MLP neurons of a small language model. Each row is named by its layer, matrix (gate and up: input weights) and neuron, and shows model dimensions 176-239. Each number is 200 + 30 x the weight over its row's rms, rounded and kept within 0 to 999. A neuron's up and down rows have the sign that makes its largest values positive.
A block is one neuron, or neurons of one layer that tend to fire together. After each block is what it responds to, as a language model described it from the Wikipedia text at the highest values.

L2.gate56,254,256,203,190,171,248,215,166,243,253,211,217,201,237,183,239,207,255,210,229,196,238,218,186,152,164,194,223,160,211,202,222,185,222,186,180,188,219,171,175,243,185,237,192,211,264,205,225,202,225,188,172,180,170,230,157,183,236,247,205,250,185,231,252
L2.up56,218,168,199,231,189,145,195,212,197,201,228,216,172,209,269,231,206,166,201,237,188,217,220,195,180,217,182,199,193,130,208,174,204,183,213,168,202,208,231,161,177,160,214,155,192,237,217,162,216,184,162,189,180,242,179,259,210,202,244,202,183,159,219,170
L2.gate59,232,203,200,180,175,231,203,179,186,227,156,168,227,206,219,224,194,261,234,188,165,151,217,183,155,227,151,230,179,263,155,208,220,188,192,198,202,194,167,182,211,256,222,141,266,209,217,239,233,211,222,210,225,187,170,243,268,205,239,231,174,173,207,246
L2.up59,213,180,188,160,186,193,186,178,172,238,158,201,145,152,204,220,241,258,216,203,203,223,165,208,231,150,216,144,240,154,174,226,251,182,201,167,170,269,202,236,207,209,260,153,246,221,218,219,197,249,245,163,211,169,206,193,208,163,194,185,165,203,189,196
L2.gate134,187,211,228,190,168,226,205,139,186,211,180,179,184,206,196,174,254,222,205,179,260,227,196,204,195,182,231,183,225,190,232,224,198,202,213,255,199,202,249,177,236,148,213,162,209,202,218,137,184,235,238,178,182,254,248,236,159,242,223,218,214,169,312,230
L2.up134,232,241,217,178,244,252,215,205,243,145,230,191,234,181,175,202,163,184,207,234,217,169,182,226,209,215,182,210,235,159,233,205,162,222,241,195,239,209,218,174,190,169,183,199,178,99,223,202,212,177,197,203,251,182,217,220,161,183,173,191,137,202,206,197
L2.gate142,198,220,209,145,228,237,166,196,210,214,219,158,200,213,254,206,257,241,177,244,195,213,174,204,212,202,182,228,195,226,220,172,199,225,179,208,195,197,151,178,166,161,192,225,237,180,241,269,206,272,186,192,162,155,172,192,193,194,192,258,217,168,169,208
L2.up142,227,211,247,203,182,256,270,194,200,178,145,150,234,239,232,179,206,183,215,187,237,190,153,183,197,177,177,179,165,251,220,196,199,216,191,245,224,197,193,212,202,198,176,161,180,219,174,238,219,191,165,140,238,215,176,225,155,214,177,174,172,194,222,192
L2.gate219,174,193,187,264,205,182,211,187,216,198,215,264,184,152,168,192,147,252,222,225,163,151,155,195,157,250,258,199,156,206,170,234,189,155,169,215,231,188,212,166,154,127,166,202,197,192,237,180,208,196,155,192,213,123,160,240,180,185,212,206,196,201,237,182
L2.up219,154,164,252,176,229,185,178,189,218,196,197,183,215,237,196,164,192,180,155,257,249,182,276,185,152,213,203,192,182,195,176,171,239,178,210,246,230,223,225,204,170,173,190,248,203,169,167,220,206,179,233,209,224,228,185,251,258,226,212,202,164,209,216,172
L2.gate222,180,269,291,223,232,214,247,220,216,198,163,242,224,200,199,171,171,209,200,210,233,165,197,229,134,224,195,201,206,222,193,210,149,235,219,190,204,167,228,197,184,217,170,209,194,188,205,185,204,185,197,195,232,197,214,209,208,171,260,193,214,196,183,179
L2.up222,192,156,257,223,173,260,168,234,175,223,232,200,166,180,162,215,231,197,186,158,211,208,176,182,168,239,280,185,188,163,217,233,161,162,211,167,197,181,224,191,197,172,156,144,136,226,215,223,178,192,175,205,194,217,263,202,176,182,243,200,239,164,186,239
L2.gate239,197,208,178,244,192,206,215,201,245,191,203,182,198,170,208,196,214,224,208,149,169,237,217,217,177,177,170,176,198,179,200,199,190,201,168,218,193,176,196,190,200,162,214,171,241,221,213,188,190,217,177,163,263,234,206,187,207,173,140,161,224,181,200,148
L2.up239,169,166,182,207,253,207,198,196,242,209,212,221,198,235,243,237,218,210,173,160,161,178,216,235,160,166,199,211,178,214,204,189,181,211,228,241,226,181,169,155,199,191,248,158,220,223,299,253,185,184,152,190,193,221,186,202,219,180,125,245,204,222,173,204
L2.gate363,169,178,223,204,167,241,191,194,169,209,190,215,262,233,158,173,191,237,170,246,203,190,191,209,169,186,210,207,235,200,220,224,174,253,223,221,239,175,181,220,155,188,210,272,217,212,189,220,202,230,226,173,244,211,162,220,180,162,201,174,245,203,194,218
L2.up363,177,209,234,164,285,234,208,175,210,210,276,166,186,205,152,194,206,187,186,206,205,239,139,215,180,202,257,213,173,185,223,208,209,229,221,259,228,214,207,235,177,192,213,253,166,244,220,239,230,198,178,218,224,166,208,224,186,231,195,232,234,182,173,199
Description: Closing quotation marks

L4.gate9,235,203,171,208,211,200,224,202,200,188,141,216,225,258,241,208,238,183,189,200,229,185,234,204,148,183,174,221,277,192,207,189,162,172,201,203,222,135,258,198,194,202,204,186,220,165,201,120,173,190,213,197,200,203,218,191,270,205,140,238,187,177,256,243
L4.up9,194,202,180,218,241,226,226,184,189,222,193,227,200,97,133,182,186,232,119,224,221,227,140,243,143,204,178,199,247,211,255,238,205,217,167,198,204,177,206,159,202,254,207,200,228,199,198,196,167,208,247,163,223,246,214,164,201,191,203,181,184,207,180,197
L4.gate51,220,222,121,215,211,198,198,140,209,203,152,215,192,156,243,271,186,218,169,225,172,250,233,173,204,175,210,218,192,247,181,251,199,244,209,163,211,174,190,168,186,220,202,184,235,213,223,229,188,186,247,162,202,238,218,226,162,203,157,215,170,177,204,220
L4.up51,221,173,172,201,192,218,205,167,131,198,173,203,155,172,195,203,182,225,219,250,190,199,192,183,179,176,221,185,183,193,201,233,259,184,275,197,240,169,186,173,161,173,200,188,237,184,190,245,181,159,185,220,196,176,173,194,269,198,195,198,217,223,223,265
L4.gate90,204,246,179,201,173,220,217,175,222,227,139,203,211,220,182,225,212,251,198,183,250,199,207,207,214,195,185,178,178,201,210,197,233,198,202,151,163,211,180,186,194,162,201,160,217,203,214,246,247,167,206,207,240,205,158,202,150,220,175,170,232,224,223,200
L4.up90,201,212,185,130,209,191,131,216,194,155,187,204,107,184,207,221,168,235,203,197,219,235,156,182,200,199,246,184,140,227,215,240,188,251,210,192,196,234,205,182,193,222,156,225,190,156,226,232,205,212,181,188,215,232,166,186,140,170,194,161,213,231,211,205
L4.gate121,159,211,180,169,263,199,209,177,230,234,228,191,202,142,184,216,207,196,176,229,191,215,129,186,170,212,185,177,225,227,247,192,160,237,211,163,186,183,129,153,193,205,214,139,265,210,229,227,127,179,190,175,210,198,221,192,191,156,202,206,143,202,147,217
L4.up121,238,162,159,172,186,208,180,154,203,164,190,184,181,159,214,236,243,183,191,174,201,161,215,214,186,203,232,227,157,208,194,218,255,234,209,190,231,236,227,171,181,201,191,186,199,194,209,171,207,239,244,174,245,165,183,167,213,200,240,205,198,179,203,178
L4.gate134,215,199,188,150,208,245,151,172,243,227,181,222,213,148,234,184,181,172,237,212,219,242,161,230,192,202,188,226,240,152,182,187,175,228,239,182,174,220,127,172,186,183,213,233,159,175,222,219,147,246,196,198,187,198,188,144,222,159,209,151,190,173,179,265
L4.up134,163,173,232,207,238,191,162,229,250,185,193,206,138,170,204,205,244,230,175,185,191,219,188,192,166,200,250,205,228,226,186,228,207,220,269,226,176,201,130,206,221,189,212,162,212,181,205,124,176,250,205,167,222,203,198,179,244,286,172,258,219,208,188,197
L4.gate323,206,198,181,211,191,203,232,138,247,244,199,174,190,179,154,224,205,215,211,199,198,162,166,227,188,226,197,222,149,177,177,203,241,238,177,198,179,206,158,203,207,223,242,197,245,198,237,266,183,176,220,263,166,236,184,183,187,144,205,205,151,181,231,194
L4.up323,232,255,185,184,215,173,215,176,207,211,188,219,185,175,210,187,230,241,227,222,179,191,135,194,181,171,242,151,205,205,189,189,189,189,223,254,185,267,215,208,181,132,224,200,205,160,138,237,184,146,213,232,165,220,180,201,253,204,214,222,209,219,197,151
L4.gate381,198,199,182,220,213,211,199,219,210,208,196,179,163,221,239,259,262,186,204,239,180,167,193,235,252,201,207,197,203,173,181,175,234,241,134,217,243,161,168,213,185,212,222,165,209,184,196,202,183,211,167,168,215,201,233,253,145,244,177,210,235,197,186,214
L4.up381,139,177,172,215,205,188,191,224,180,217,222,183,198,165,253,247,274,230,237,194,186,189,231,236,222,186,206,236,228,166,193,220,195,234,231,219,198,254,232,212,177,168,221,220,207,182,152,159,174,149,210,244,177,215,223,140,180,134,226,172,243,215,188,193
L4.gate451,220,177,201,185,185,239,182,203,176,164,198,219,248,205,197,276,215,217,132,254,233,183,132,190,192,163,174,195,199,181,181,223,140,208,176,177,243,178,181,197,188,198,194,151,259,232,192,191,176,234,166,164,228,174,192,176,165,200,179,233,156,138,173,177
L4.up451,163,267,197,172,252,248,244,190,239,199,161,197,199,192,183,241,177,160,234,199,226,188,211,289,204,228,239,209,195,206,173,178,205,213,154,175,217,188,216,129,184,204,228,138,189,204,182,229,190,141,205,180,174,191,234,224,216,186,214,219,189,208,143,209
Description: Closing quotation marks

L8.gate446,193,188,150,138,183,276,148,213,246,184,195,225,192,148,256,221,179,202,194,219,174,237,169,168,260,155,219,216,243,183,159,221,153,196,188,228,144,168,162,225,202,198,235,203,197,172,221,143,218,210,179,160,213,235,216,194,213,230,207,156,214,161,192,227
L8.up446,182,188,185,185,177,251,203,176,208,175,216,196,197,250,224,182,187,234,196,202,197,180,226,193,223,209,174,190,200,174,156,281,158,268,173,155,247,227,198,249,252,164,196,207,206,217,252,201,217,199,173,198,199,211,207,187,193,199,163,202,227,210,219,190
Description: Periods and "No." abbreviations

L4.gate24,223,201,207,218,267,151,183,224,227,222,182,186,211,207,169,165,152,186,184,228,190,153,258,207,184,184,214,207,167,241,228,185,250,258,202,173,169,186,148,210,230,211,202,154,149,196,267,220,184,179,181,197,235,201,228,246,189,186,242,175,243,178,196,208
L4.up24,183,199,200,201,246,185,211,251,232,200,140,205,202,164,225,182,163,179,207,197,229,178,198,233,162,119,171,224,226,207,170,167,190,196,221,236,206,223,244,201,210,207,208,166,224,153,240,258,220,188,188,196,178,248,184,179,266,178,223,158,168,174,173,221
L4.gate138,191,174,172,233,234,189,224,201,225,178,178,173,173,172,220,228,212,187,201,225,169,236,187,178,142,179,190,203,191,127,196,184,177,233,237,195,172,182,171,215,232,187,248,189,200,247,239,229,193,214,196,187,278,274,262,163,196,176,188,221,188,178,148,141
L4.up138,171,178,235,204,202,188,118,187,165,254,233,197,203,186,189,153,215,184,234,200,212,189,238,258,260,216,200,211,210,171,157,136,190,122,224,215,183,169,217,234,204,211,228,172,188,177,177,189,221,175,172,114,198,220,176,225,194,233,145,190,199,208,239,205
L4.gate246,199,235,240,191,172,159,213,195,182,175,179,218,233,194,217,219,154,262,197,231,219,204,212,229,176,196,172,271,167,183,207,189,228,176,215,205,228,156,219,205,241,173,201,209,238,156,218,254,198,246,270,197,196,215,174,160,203,203,206,247,192,191,211,195
L4.up246,185,176,227,178,211,148,164,184,148,182,176,176,205,234,200,196,169,191,236,176,283,245,224,165,209,207,236,193,182,201,234,181,232,200,267,215,168,230,198,255,238,149,218,154,203,214,195,212,222,230,213,235,214,185,185,236,217,211,204,177,200,205,282,185
L4.gate267,165,182,223,217,191,168,152,137,254,211,181,221,199,190,217,189,202,224,212,172,245,193,206,209,184,185,199,227,213,168,216,223,190,217,189,187,174,189,237,169,259,198,175,227,171,171,137,187,219,218,193,221,166,177,206,203,174,171,192,209,228,209,205,181
L4.up267,203,167,216,223,221,200,134,184,197,213,197,186,234,244,258,168,200,175,170,222,218,196,188,170,208,166,209,184,170,198,194,159,217,234,210,213,235,196,170,219,193,144,211,201,181,229,215,223,202,213,201,238,220,157,230,191,245,210,176,210,188,227,223,148
L4.gate587,183,208,237,170,213,175,152,180,223,240,182,163,199,177,192,231,216,222,205,200,199,214,207,193,181,178,242,227,221,170,190,252,184,188,183,202,206,158,209,202,265,183,135,201,193,195,248,195,215,225,204,134,213,211,229,255,140,180,188,223,188,183,165,213
L4.up587,206,143,217,169,125,205,240,222,164,197,248,180,166,204,201,177,177,168,185,156,211,151,132,193,244,157,213,181,208,216,194,177,221,154,208,211,216,199,198,210,212,264,178,239,199,226,216,207,209,192,217,190,145,204,199,192,193,232,185,190,175,188,172,208
L4.gate636,245,238,197,176,207,162,203,193,192,230,202,165,180,208,211,234,184,248,184,239,155,197,151,191,214,197,219,153,162,197,176,159,173,225,205,229,177,203,221,195,256,209,194,177,190,173,283,194,237,242,188,185,225,220,179,144,199,239,202,219,181,181,233,179
L4.up636,245,177,184,160,212,257,196,192,188,208,202,212,159,170,193,229,172,264,191,155,205,214,231,115,206,185,201,208,196,216,230,202,191,198,198,200,189,165,189,229,222,203,166,183,240,214,186,165,254,188,220,226,185,185,172,189,263,248,213,171,199,204,182,202
L4.gate643,251,232,157,184,243,257,177,169,201,235,193,190,197,184,201,228,203,202,204,208,190,197,147,173,265,206,180,217,216,217,184,191,210,179,201,210,241,166,222,231,171,225,191,191,231,195,219,144,221,240,233,246,210,240,145,178,152,172,187,228,240,174,241,276
L4.up643,177,213,182,181,173,196,174,200,207,178,267,233,262,153,203,211,196,174,214,182,247,168,207,221,237,226,203,222,180,177,193,209,215,156,168,191,165,212,189,170,193,183,162,139,186,214,168,138,206,244,181,208,250,204,229,211,126,214,165,162,177,203,144,186
L4.gate650,275,168,194,211,204,158,191,188,139,235,193,205,175,143,202,201,195,229,217,181,215,207,179,205,197,193,220,210,253,196,190,203,254,213,206,198,147,178,168,227,258,237,200,183,182,228,202,138,206,222,214,186,237,152,192,148,192,169,176,190,201,159,159,240
L4.up650,219,185,223,209,230,177,223,225,233,237,186,146,207,248,188,213,189,204,188,249,188,231,179,206,182,172,167,170,158,152,261,226,224,179,197,176,210,216,224,213,239,225,185,218,169,198,166,187,247,292,191,162,248,268,209,165,152,194,161,168,254,203,187,149
Description: Predicative article after copula